From a checkpoint of a small transformer trained on Wikipedia: 10132 steps.
MLP neurons of a small language model. Each row is named by its layer, matrix (down: output weights) and neuron, and shows model dimensions 144-239. Each number is 500 + 40 x the weight over its row's rms, rounded and kept within 0 to 999. Numbers have three digits each.
A block is one neuron, or neurons of one layer that tend to fire together. After each block is what it responds to, as a language model described it from the Wikipedia text at the highest values.

L7.down716:472468517495465595437515525487499458481505544495487564504470516470523539555491495460511529527467532476505529537484485501497452504485509484416529551481476476484552445630493414555501528553505476518475562477495559597467483513557506440546501483534491550505538488531462499428511507465433524521
Year-completing digits

L9.down54:453582507526528507436525500457474482520502455509438602490511503497512406539541522509533484480527494445483421469428531493510450401523486496452565516512596517506557580453559488466388524565553513456508432500483517512522445457466483536463533512499461504532495495521467488457522449504491507576
L9.down216:469507509502435470486496498482449440488480505524487533499518539560472412529565564496551458465518444510473384442520524460519479532590495373532492543567483527512501534479509496494506494520542493470505506476513506504467470494489503531425442445407488514456504568597571436524475419484422412525
L9.down220:542529554463509463487509496500558479497501527482488490480545505507477477593475574491446484532468559469551513439463524562452466500551482466522535477557502463520493497506474429521479472532463525384519480508476524443473545470440580477511547515445526514501468518472501512485424543550490497540
L9.down519:421510499517488495500572484490484514539440521519526510510423556498519539508522498448558462459515439509530534480481508474516510478509509515439522515469470495479406540458474510441495517521498492490584443461476573497477551487577444508546539460496472501533490463453618425484484481489496483482
Upcoming place-name slot

L7.down409:441498497568446402470507527480479500475495496518483492477571459433454500505525492485567490553476461538529586512420480518449456511476516534479524508519453465458594454492524422481503523476470550511465522521453411526536538458507546501442488515516553555526523521482533493483476480553467470539
Non-English name fragments

L7.down259:496497496541485420481527527479554518530503471510515506569489574517439439528507566491490477500504479469440505454458526485546504494438400521550520505451495507535507516524618532440484529507472517502442442572558519430522443530514502505449521485506525482565441470568401386483504505580432525534
Win/defeat result continuations

L8.down25:434518490481488500464488484536412470447488514438489541536515473557512532557445420490529508399500480418497504506525509439508524408457517488422499389572528490494498495505571517490536475496510519421448556492465515487547575517444419410524509550504508513508504498481520507485546445501487525514
L8.down60:434533512493510543501539543500540566499474497494496459595540531498529502435532445439499473519529571474510455496471529460555519549510493492531553431466472479450477443545533521507463452480480503491446527504500501553496503487521486564501424447537568545500398477543528492536471436496497563557
L8.down92:428496480522581554522504509481506426503444511511528464516438517512526514500558492523500516552491523464570471488509447438453457504519489469432549457420454487476497451529467576459479442486531481617579432551530510452546541506460498566528514475490454504521424478515467494587517497532501468505
L8.down97:545483492486566473521475505536473488453569521518467576477526524492514521410470472480520553474494540542498464486407497468485522585456485531574515502481511472531496519433464462473407498561507561487445551495495508524534494524449460551474510499505520490523489474492491509509442517542540463541
L8.down158:491469538470438477472503545426479461516498523512457438495513531553512539415507537514528464546393517535511499521515497490539531479466514448438559496520510516512468470464414457525501500491506544549436550455488532481508513587454527526508541540420555484507510441557448499528507490445569483490
L8.down183:486505435492514549500473527494487511488470532533467565506542433551476530517456528592489502515460504528552475508474491480441510427546528551493589474554502499521511485469497494418499473573469484506476452497599503531518531436461510591522475525431589507514365465469565505526470524533452434493
L8.down294:484458558536553550481458522477489546482484453463519476461479477543512526497470467554501509465498490494491555440520398543459476517457479559563413525563488619547443517487523435532500459513536530584539433524502516460506476465547552441518571458528511499517517484535480436489545466548496598451
L8.down301:452512560535511512578530479419498551477465471500463487503557523512518489499585420526510494538485442511547504520491505438602527503472499512521425472466429441492510486560486454523536486558494475451414549531479432481412524507565462474477491508482509541530435528454463536530469531479441507426
L8.down311:539505590497492519510557464478549556483526429519538463540450423468505487469479515546473567466541530469538509486557455478477436554559461541464520487526476456435538439495497492539487443487532492535521548515478583453475501471587481535514535498574569536465485576447535553511448461463480462595
L8.down518:454505506485508503529475494449482527507447532559524532492537496536532502486470541455495507528408420512443518452473462540552469463441503536481409574508447465528487490486442527521465499512476467464479467523493437590483504540544568489491570422492476483533547538525518475513450506525465489475
L8.down534:531601532477520489497498503497478463543546531509569470485487482442523527489511499516547539504545517520520535557486475480490433459552490506493540470439464495469441569507487510521505487520450511565488483489508538566550499411403526463570519522477454517525516497404420460550537472475523452487
L8.down785:529492511512517493505514389517500542478555468498478473500489483556562571476484514477481496541417462498493485490468514486497567485551474445468461446501503560501595491483418416502422433524499482519495526579469448498437399500507551481505493472475522471502482482505445474502523531489436578459
L8.down877:535462470552482457545512513431532469518521541505498491429507539561520478519484509505493473484518451494497444479466467486528460475424536493505481492428560520540542467500561515531505519596443455507492488585523488559526569428468484451503474493534519609439455513552471571432514485559488486474
L8.down925:432488540483547470531513425512511516414526448554434538473457531483500484515535511513486532547490542468498487429554480510533457462553576454517484511514452543537530536480556450498513472477506463364497534492510467521370454473431468532561480452508539537542544430504429445523447483491480569491
L8.down943:434439543484579549529458465471488480559500441480551468488519497515546521486511572511460463488482560530492522548536409425503539569491508575515587444517502570482562471518504479488469435572418501496558531413468468455479542506542468502490510466477534544522463543522467529508553505453450519546
L8.down1018:453471490503500529526477551459553506549494486437592410502508498528426491558507507467515483467512472456446505498444521497480550495501546474550492466556520532456496467439557479474550522540484475530479473437404434507484492521512538503445554528453497581490535542510531495515437462430500525509
Mid-coordination conjunction

L8.down9:454498537483520475516508466506585515419504476563514490455517462520520428470526476486471527459443406493559487467489566488530546477576498468530478439513473480527549433505520529499463495494535510490527457538498488538504468515541520531434482432475499547468509530533498482467485516466494513511
L8.down14:450494536462525490525504546536413546430484435513454502498544499452471499493491502430419585471398549531495494467571466511508484466554548433440489489394487523542517479480527503519512516473523504471561543508467484508474495486490522543507481480446481543476466503497492497485469499520508485467
L8.down47:515485529417490457493511491469510518484546479467537534434514502519546541494424459484482553474482423516456542500489330463525519554474484510489465548527478546484456555485508486527441496515505496483510510472441542568518520444477498546441474521556501452530555483496487452461532547482494482525
L8.down73:509461565486481512489492506520484454454539514475501573460465468491446484548475508542546492513581401474535431524479511500512458460554469522490471413517489515468504505525525432498527497513528439571541537523553436465540500517499458443528517527514516513497546521540405498440519460512537479538
L8.down76:514525560519505489518503566579492553519489492472486471531394465504497471502520463602473484504565426538504494486490477494477483534521472581491531440503533483597558466500426485470513523495522460524433555531498518489552488535430554456496456459465554503519528500509510546488499494468515442484
L8.down203:489476460575546378515547490515528462510514505512550541436488452542499517494471542535563516424491519535405546485556518482444523475496484559485361484489440493488517496468502434511550500516491509472494548484451550512483461521545495510480565550463453566552408496531434493480461529523474485437
L8.down222:518516467491510455482549444442545444396510554450429456563547525493524519479498465472496467510465442505564485534522434435572472456480547526529488504536426485549611506479527474417494450504440498551491539545473483480439487430452491576481477527565503512492491487550550511496502547478511399495
L8.down296:426551551484473501513603473521477437484485499515526483529499623451549500598529545513515528540534495481506546462526477572575429554572442476398541545485471469474546418506505467545542432454512508480552511492474514528430495529532538534483552491509560557491511528525508521487463487551467537592
L8.down297:539511506521490547530570595531523486400474594516522463520422503440560522430433522493547472568502504429501566456529494484561486550547497480550566456454565561568566460472499532443477531492456432500452541555495501490533511451471504416503494501499474534533421503526474476516495538467502471502
L8.down315:558531476488527468541466484554566487520527525532505551507486523489577482512544482491478473519496474548510499491629532503514555517521474423462519493551486589538499487502448489545446455486545445499484480514462551486503486508555409464429484503563491499415523461531457515529493499546464481479
L8.down463:570463472522455484515484509551491507543457513564451508514544468488521513476556480497521520465502541493535512480482455575518619507495552507542376435504528492503536488448469442511541544553518548489471501469484495480496503489551514486521536529446542445532501499534516494485470516489475484574
L8.down592:551439518535535547563544485532520513519471510594503490488502506608435454478480499505430481541424439522535514455505481512527537451633496466508481495531526548507527495497476420485505479439514513418585544485465490455588417436511519503527543494529514477461462506432393491480422544455476562539
L8.down679:520538529523460451492510468449502433557464495555550543561474513573545530510615486480463463485531464520605455508528496399461549614526540472549536479543533488529523498473489549508457529537451458497555499506506438499513477541543441532446498527522486460488513482526524459533443484473482493497
L8.down720:536514431586467483459562464430522536545519500473542564478489488500527558492569457490429515477454508436533499564527499516482478549460504463545425403544453505441580580480472520524580479486519411536453492534468449555399539469460502571513519518477519452525524517526535514487457512578486541464
L8.down796:520552446505489369483535518511500492515472501530473448458516505487543466510572433494507505576501451561500482478481548510437484548470541507483477507537556560498496498516520492497475484458455550479502518557491487458467448445466490486482559472472532500501518503439482470452494524473478500472
L8.down1019:546388452590489545524467481493471524520495477460511466413514522445484521530436514513506457473481508526451452475469468524451578502515479561486553585540458424503468432474490546520542453542477465509554479571529489490549474504518453561525477508526478538501474525497488468501553527480508550399
Verb completions before complements

L7.down463:457501535507460554574441439532488532487536503549478479546500492538506533516492523464562546479448517537526482458476475494493478457493507586519509490492445512534553534465537526494515455504470534473513500474452454521546551497400505517482482504529521569565490439535487598480472517436488531532
Coordinated prenominal modifiers

L8.down54:452526479559510524492484517541487473454504511510492474587535511450434536540514450563472499498505592524449474526500580449488518434458471534475492487488538524456518534507546444560439477485453488447447511489490531533524519441516403592516487473488502522544540482520515487493596414449498475503
L8.down91:449484504511553500540573521498516543442540577558536381517541488503454372530485505471499500516472539537501477502531491537452542433536587489405547480528481495548500511531476525461432521507529518498526513466506457494533458485472495534450512520494501507467479448414514513481482504520409503444
L8.down193:518482526533482436550461467427532386519482500498542459536536452504516520503506479492468549540434479523558489447518523423591533480463512427559533448456521495535482479573479461519488467475533515478493492570537514507483548496475478475500542513513513454543571481502518461553508537524453447534
L8.down205:561548549555519448517447441549498539454473477482522477482496500451420477585541447521440502519512408531552525528432536513464502494439462482391558497458441552492608541562480472450514557463498488497490527505465470528534515432498499423568501577428520535368505508458499501497528513500552537463
L8.down330:527573431438449502541537515504454489551440504471526589482547503567549525469490449478462471505577488550520553504512540533470506393503468498475551557484482491422530459538507515438523499548528411469485512512558554482493536498372485561462486466480455499514451456465564557472440486599535527471
L8.down400:439515459491501520511480523534554500504442462581491457494541540505574473514499461499449507566517480523521536551433522530465446479546535553508555512547480551514517530553498461483488577578423431527502478434493448489500532474539478469523447546518454540451406536449447459492551459450458500469
L8.down508:502536494552466482461501467497480489460492470560468486494520499497582417419570505509532571522443442538525511501390443443520511511506523496472478493548458521495549499470517463446496523479510445482484472517534463462573478481576458574504530526561500525562476417524525445477513528503494485557
L8.down536:497543559506460415468445522530446501475480553466449476570506508428403471524487534516445507516472503507492567529501468457412500456422489481500517529533458494449477523481481469498535510503543505489570527465519480592535520475468420510505521522489548499441523549523556456509502463490468592451
L8.down607:397546502522564585541599508488528431495529464531487511511537455456464454537422479459421442460494538518558490524507501498538527458516526514498505534439484550526497477507511527471474504431481517468531440524487520547533464549495488482461513517493603498519512506497470531538497564540549479525
L8.down657:494469569471461518533468575528525650470469506527493581511521494451581498576462444532469532431448498523491461495572497488477560532413544464494506470439497472467501534458529461516505539535499473534542506480474491470519538388493474491474413461445487518518538579556473536516530504453528543486
L8.down709:444540521481482533566514463542511374520501510524502476563534488501468534462529536474457455531403526538479538441517565495505548485454528526525523493495544525512496482505462528543568461442505465572538518437532490472514513495549452414533516440487477445502484501444474521522520524459495520469
L8.down710:488476506517462478436545503483497497526531456473512531513428534512420571486518463505463482409463459579542495434435479537500486526504453588536483544484575397456557438557556470482496468408444555452478490600482531527480458476536462458581526508471496545513446545536486448449508484521433508492
L8.down718:529443521418541436573521575487523476516503422488529537444518483475522492447499421449501487496428499473502527530550564476523536497457524503501459427466504475517510565480542460505526483539499484526436477553515521541526512456452466507514487488458506535550523496533448488452544492477510468483
L8.down825:491498476512480599492444545470492437530539464469470440513498480475504523484444496531542483447470543544464520536468483416480535465565497502544578515536509494519486489522423494484498498551490438442497454573477490505469494565525494506447509555512533551498553517536504527476527468496558429534
L8.down894:492565501515508497508476474569517437521475454447541545565491550499469476541484506464431544507483486512482526524446554434503467573546524444480464472446573510441484457476511565494524512417556500483467513531465518480512480530497493512552530460492488482503417476469520491532548521464611465555
L8.down1017:492439560489462574516461517506484501515444504477528535530498483394454493441470566448476530564576482502506480577462492534482497405422480456464525487501493478476451527448497464486473453472538599460488512463422450471506452480461515409509464567561540554476450529517498551442503472414510521532
Mid-word name fragments

L9.down239:531457455607540507452511502528511494497511572472458443456475423524498496511471507521495504441523405480501558525509511456540526546514484477535503504487474514562466445517513468491555534486510477536511450588530441449528493418421508525489489522534462471531458472530502549432499508487447549460
L9.down524:460471492543523511514532489491510459437498564502480535438499439473503472525516481509546580489420601534508516518480474608498471481490488426499501512492454475474481498461462497502438535537487507501450476528462486459502445529513484414505531556528525510441578517476460496536478514426550484471
L9.down656:513493490495537511517490495523488492534502532506469497424524575518513539464540499532581449532458490498429538449478594476524457498535486453549399494455499518559517568498528482469554488527447424564468449503542524478493580545559508481453481462534527475495468486513469545510471470500475527515
L9.down762:455463505524533501496453419533496478537482448525470547445563478487465551535533481489482491483493465509463465501511537514599491483567511457549473483508510490442492545502448461463465505575479524459508566461497566549468536422543574498508551507548613550550485511509492506567555537511499520516
Ordinal after possessive/determiner

L9.down148:440487495452554403530531445462530530481489469475503524537549498472427521574561466489496494557489494528478474564546501501494604497514510460484425531531500533509524524498505556508480521436499542493569505497538479509469467537532445495487435552423511496518468476466406495488496538477501473476
L9.down202:518501540524559522479465517490487493497534468502490537550500525495512467517445515494523489478495556526521577531568500516528481511475510469456559486522457537464450462527449538477567480478483460469475457479465492570527544517481489566473541507521474556467492434513580536453528515516538511457
L9.down392:469526440622441476481517489439469543566546508507492501471481502515458517599541592513614541465464465521479504512467507543549519468509445508525419466459505445479489450521521469445544449437512497529531539534509536497485456503492464558424476513544537520522500497458497475451439528469505524524
L9.down492:543518512532446473461559495540510471549534489484513468491505511465533552434533534559447533543575448504499497456485506477497479515503495493413470513536518464500557510394508479469489430529462508524464562458385484472528503514464572543550470462471530499523508509536525542537574527500509541499
Mid-word name fragments

L7.down390:463472518490517523458425550486456459517511567476491534500517532482496502512485500561516526552498472496545511566541452501501507534625488414551509539493458524453519469542442529488510482496522502458545542490549545488495438433613535517480510522573456574472523504549516543553511435506426511503
Row and line ends

L8.down16:533501508467480532499515474545542491500501477526517489394546533514499472402530437460542497496506446497524483452465478513482430497577546497580527475488452482508560478484592466534531513522415481518524486421528454552495547485495535489556440510515495595461495522532542530539478424557511490504
L8.down219:470551504504456523533460491474497590529501517518485435511520522463497547473505481531483540497515526483469563511462464518538420511416488492479509599521562487527492538487539483567519492389457527532522491501543530549465592449475483495528509488532447535507487432525554441515522455540471500466
L8.down281:563520454525506443511476544417494537454531481508544485511570508517529552478509526489494503521444463523438475521546448520456543534526444463580518464449498453542452544560564441547629502521550518493488568407503530467488531497459455596492467520516502508427499543557509523503563525499434498531
L8.down310:512514509471445538527488453582474569454456507548462493518512493468498503555536474507451553540574457441536495536503425463501514520489601476532540529425587535449506399553501502399593473490528494538505553547502488455542516476456495550437481533538560568478494515444463497529552543529496538512
L8.down381:505473488469485588498537498528478474584448559572505526523518533471507435503491551528550533521451563572457404514518472526476527542475422477489465495509460450459509504509519482422555521517476539507541426455476445502506563507454543462531494475464501516461498501562417606518514479513542497438
L8.down448:488528494468543576468525573458388441548523564524447526605556522517531478463529474468486486492461460536505480572487438479536494495565478404441528547480541514527497578467445543416506486496463496475485490518479482474546513486477610454505560446550532472510520533518537521497430442542472484499
L8.down480:457528498563482500541500562482464508536531354506492469545497494536466555511554453495498537530459440466535488507524525414543449401446558550507598491451487517505475561456476601481470472474453507488507537499500496557502508537489629454507547518546530520545476483525510450458419527522490448532
L8.down620:506523511517544552503501488591501514470446402491480528523542527459454500493544549537519519488531473500503487507512406497501451562492511566503498457542547483510490499518517483520502500444473492508516491520487457505493433527436506532470450505529525550496497459469501477493507514523567444546
L8.down649:476566492528513577516431491499497508523494535516525557450537443430437512440457473459543550517420506528481515467583515513457497523493502512476503432488568475501528426522473453540519539486522586503482493451474590498544596515525509462537466415566528485539430423429496480462446470480453508462
L8.down700:462492534470495520517488444418437559559595453476507464515478431494532531546519482488499486475541414598491450465503515572458518421431452500480470480437516471510457537520505469601467526535455456531444485524518521608461465511505579468518488483500559535532472498446493542480584504599541509471
L8.down714:553517489494500487457477476464535551487495547487473550451490546559533554516528482559580522507492497522506479512507463538403436449552519482526546547488515539488578499500475373539501510500503569488527517473477458507481524509477508477560440557503503469531460437493502506428446550492500518572
L8.down817:503482476449467485483526520475546473548544536534518549493497468498506462528489469458545451501520560562514470456416502545463525570481541461495400489497410507454450451494526494436434507593538524510465530489514543528512514480563517535498432518527473467479581481583557479528491494498485464544
L8.down824:494519440470431539528484520536494477503485623468502491571537533511533538486541479497516471572457448574496562472481504550474416528510521430491535521539525521458471442539520590483524471535459510536540540449513493473542490454551482498500473494482535504483573447501481522538502463529488519461
L8.down983:521467550449524545488497498486427399477489459510522534488500515429533512513466578521534527455505480524490558534488521539481509483503462498473489512523431493460422524454606500441478556494540453492479508470594528520487491517509522497453499544482504478489486458447599473447490503515471505546
L8.down989:430442523467498543535460512463501524579485468493409528531420406505382531482499496496548498517503523548437504521539508519530477468528453495472560510493463478460481511467488449464506521434462591528493407451496532495496514537513527565516535508528490572528512541490420529505506549425471509479
L8.down1006:530466460505576426485506445517530552509458507542498454466562449496532571471487523494416463546503508407470502453596451482540502514458588453574416452473563511528562538473458499553551531514525602522503518524484467484471544552497508373539471513454495469487555529499503466450456540515488465491
Table row line breaks

L9.down506:514538552530477461503534524464515507401521427456548522479492500466468468517504535445548484559479495408450494517506441523466510500468525504544497542450505526510504494525502508451507516494499533516527533477506491513452429447496556501458384524499536541525584444497454436522492557534420530501
L9.down530:449509542491487512519499549423548436524549437496534471525553487532502462510518467498501506472558520557504529459459486523519448468496562459470467495423513438482553446447535525486526547502534492487476523477461435481440417564494516456530511509511432495458544557548522425532533529535542547453
L9.down607:426551550528486484511585458544498460500528469534495457510448552415455515560464491480496491520512479474448503504527448485562514525524496463428508549504476469489549477464539501448536439428466543473535421529511492495501512537531530482502523532542498571479485554485466523469456512604455518564
L9.down711:515446529472458559514550557465482455548459460472518517532532487509449454458503499484548551437512498421455508575501491520527498508465506527476458492500491486528541504484546540421547561560612497485538398467626489478448471579520391543522506548581507509487513505549566462407482462556452490513
Verb stem after subject

L8.down33:521465467534452499531535585482486478445526471484503491482487483507452464537522522494498437526549436499490557525463561467566476459549436532514526493464419535486507607500557504491489478568516534444557524478531492530493556448521462495451516469523531534470475511498483480500536536482522464497
L8.down159:456509485481499540463476438487522475509493477537500498527434385533535449546534545520548551489471480537481584434559473509522483451484450483506469446480488487449553486543499447503498503513482515489455512521469529554535538525516531485517422458478472498491481515582484465549464442423498432531
L8.down164:496484488519492470567569486458444451519546448526562494530510488515512460526467483510485522479503537563479466437529449518536518532461473471518549524543498461514399517495512493479515516488555445564477473473494489535476571481479441467526449469587580462474569473501533438449445549444464509474
L8.down259:505474503500527479542478563501476515454464485464450488603593465495484547537509499489482543504489493485497510480524493486564485518479522409486500476489538558514502452504473511474489486466488522505523478573442495466517396477423525532531457522523424578409482416537450455524522489556543582584
L8.down280:464484450491420438359510534468526504479529441512549461474524499471437420535515587507571483490462474478448467462442482521513455571526495544443418506537507546476544518445495469530408484471513526585551489387441478505534551440534549529521514455457481493501537516571541517532462541521492450458
L8.down345:508495494454517522486489436515515472419544492557509548480512539457433388500506475513525535491514487449480471482467461527527526520608480509486530586501491530486459513491520508519535516474516453486496516518493465547541466507537463487518499500487484521439483555449461459557477467509464556512
L8.down390:443455498524552474552550560453421429471523490553574517497554399540432454540529426517499470490535458495378425483466545468547484560424426499541484534476517479418465491558420506480493450431487529508446482468474521560516584521464541479506481487473534569496545448493490513463512485487490452520
L8.down435:497492501495566500478464583511479479456508480518518527387589545551526491480479574382591514509590483505448534488443550534542462539468514487538457481516484479450502462498451392479534495467530536543500482421552473510446491504555501525516577490555433496502532455532471607473525538433508484515
L8.down494:538426469602501583485504554492502530478542489534483474482564462430503491541473509418570478488441480490582467456488509545545477468507478446453528480493485525561498535556442520568516510494472490524391553515435518492493524427527521510553489526551438485489465464502502478476573469508549506507
L8.down496:516474537505461541502355493457482529458482470475542478504499479489562441489540474487545580510517504454565522375467523425530441477456468445530474476450486553482618560495471461462472528506485481512496475487510434512491466530545476532492502468490448623465551509505443565499547502512553513527
L8.down512:454430473495531513490525526473460481458534507578576534560487536488490453483547548532573536569425522528471513538505554526508445491496444418430429549493480497505494403510496459494497486532515494502463504454517558507456487473503514477539437495480486440501527551554486460435536480576453585455
L8.down640:501533520522498474472505537488469464481500478504467474556487480524520512513488531448534442449478478541493553475499499521513518550624507561423495492495454495451461491549457565480537548528455518505504461460513462472512471515499566496496509404468524489479456627518546472507502462559483534591
L8.down685:521545514532550507529523487538482495475460555445444523516528490510463462504481448497463521562594463483469503527462516491550528492482527547472600563520469495480434483492449441511516557489521482531503484475466542528483540485530541465458482480558503531505440519490479525510471456505499463513
L8.down895:442496526517480499561481519461460353488531526497544596489475533521540521474489463468541513524512492499496549524446512537509490484445544509410567503473492476509508471584467506504532510511456532447519484447502540552524512439459547471552526428501470537488542492456502471562473487524518568485
L8.down915:502536496464549461523536443497575482549484452503532560508495558454497479529505471533415448525443511453570492536553497473518459481499535474521527538467501420439505539523429475497490509524556499523482455507426525441522498463493587466483413482557435519492531485584572511454460539505383496524
L8.down950:510511467575501416479543493451518512521473443516533507476459436508446523506498485503527454548499563480501519480505521444474480523492512513502480520502512468497474422567510474450435548490495504515545405471546537472568511526506455495461490490523519527561440401496519432569519517460461519544
Places and years after in

L8.down111:460544458451595505473501527528528503510567475494487585510488495502512497515542521453488494510483482538446508467510534548548512464519490484495465545567587474524512488520508506471479476439520444529441461521490465495552470453508508576466595411467420514456502488555453494490515483520500548563
L8.down127:500558506501451450469486488433475517505438493536464530524570428413471511470498562509529459491469499507543453477494546509516471556533562565547433530525440541513499453494560454476492483506566561555478523530496492536467524400506511478588505492522421492531487495511488504529494493471522485535
L8.down136:521593373497442472602417547531542448545536464483517453545532545496505455486468522475556535498484423527433484496521475455569491509480466485465518554523501467497455505485460518498545498436527472543455530445489541527467511503526495572527489464513486562515454538505504413444535483559434500546
L8.down206:458527439507494444523502528549483472470489399462469566529493539517495528543425484493522519542502500419507570431485508565499448555582422569532464497512504472574510481529514438525506505439509545470507443502535459418497525450488489485461504480506508527481490534511521495465542503604487561602
L8.down221:556551453485504500447500485496502535512481573477502521463486503517427524527486521474470562548492414512493504528460472537465511431514527504476550519540477441506525449543483547550464497473513472469502463534532495542567542481488442503531528467501530527534480515509543596472426551542494524558
L8.down344:557506500513419563437432463494534553482495530456512445488493502504485489466542498491503546500386387509499445467502550496512521479399512429574549511477499528530475486471430550520503489544567558411427506551477469553500474558474483505495536530512557457509525540478541431549568539519519465499
L8.down436:493509521490438505515556498502536479489560521515455537512505564521515436560561460431523455455501493529525498570435440554491447510476499465590494500496488434475524450437488507482430568484558538515514480498508537497512508537498507576527483471516469537507486493563488546508537505453445432568
L8.down458:575484527522529572495501494488480530495457521449528469493519528468519480488511541437511490514500448461537490449572467512485468489541566501505458444519528502530491559543482483493560468560480476567535564509465453490531561533464495542518444544439556504525420483457497533499514500508456443545
L8.down516:464512453545503435479490494501481450477496538525530451523507508497455530527479494513476481528458580472524534503501575559593442489477573454557543470466505576551515447471463491472380476496533492504471473473558514513443521432514503477537451470515464518505518492470490553532513513496503548535
L8.down688:512483490441525468468507481521504452467584511456559534481514552504528486532502549461514519547458488526525520411435480531514516430505499497446527586537467490529458478571527475449500542493528531416517511483497576492522497524496432543456481506482525513487498558436442447487489515526509477564
L8.down690:516518505496503507464435481545492484503506494459524459501463548471482518547529539481524460531452505527519468458507407548517462554468493476495528504474530539485556516530487532472492506494518563406499491446420516484440594511557505476496523561535493526518447524582501479529488507513509497492
L8.down715:463487474538487549451444489461502521525525466449545527534511399595441438469544518465528482494542537522448533545415462532526515456501488486563472457506532535477464484496539536431503537475465512477545479486530437481488524477468415525437492479495450488550479441512502505554544406496510500490
L8.down738:529517430473448438495574523466506567579511475557480444442549452512518444495485425499569496506509600501463532526557479546539418511526501560542449491457457485504494497523525465497517483490490436477482534645528564455502482512549515448484484493519573456459440490595545549491535505459529554390
L8.down852:492503517475524507519541541498553522458450503535555535493516541529585549482512496460456523494537561499529491500522521539491449604458533518525491509502568511485496421496457447541509512496533503475506513473569484531495516423490553484480518485465538499458549523469479450545438521455483567436
L8.down856:505569408512546461530530486530482541540476450521549538409487567489457549491484491444477551456556564533528486525496568563457474552526439567487509533504519491516515572468467463448490584491539533538528537481562512479503530511518551509543493441445515526535454503525515566528480529571488474488
L8.down901:501516530425540545502485435455518475501465524488456522472485492535547500427471501468540435524569503561526509484521469504514496449495492426486666461511464471478498449503486488503498494530541554561469445521444570506431537546437475464511456533510508490492558456548518543538528510467478440512
Sports results articles

L7.down482:429538535513473450477600478463524479439563486413407496476494473555531561481548433529423509531524528534583458483530572486425494537533471481499438485525496556490494501502463481528484438534493555535498556534488523478527545440574497482546525546467489467465506501524477528540533460553515502482
Reporting-verb word endings

L9.down414:450504425488506473472537558435501467492469445489543560509477478541477531512520444485488496541532513580489442552445463557516433493526476555516466546530547550511464525517465476535528492492478496550510518520466528435455459506523452419499459529464514502497475473476506491424530546486468489444
L9.down601:519544427547574471481522505507538541548510551404488449486459449544535470439578574470510510490468542482490554462477545522537499517521570619472511487504486521543491488521422517528537446493455527481552578543401482479468523464501502528528564479455503463501510479481469464462490490499513473466
L9.down622:517522598407446432456532482405473536484577460493558508473447501547527571546505469552471544503485467519507513532495543500471466513473518495508534525486487516494459499501475497553511521483450468576484488456550481486535465419530528518498528527437467527440459507508494434442494452501453478524
L9.down633:446470530504516521491463487504443530533457500597491548487491567550520575448546494524446500476501484528524446542559542499457444555511491570539623473472473452508488439574521487574519402509480497524537506510503543539427505489514511455453551542578524550507526455449497508468472523517518461450
Conjunction joining two parts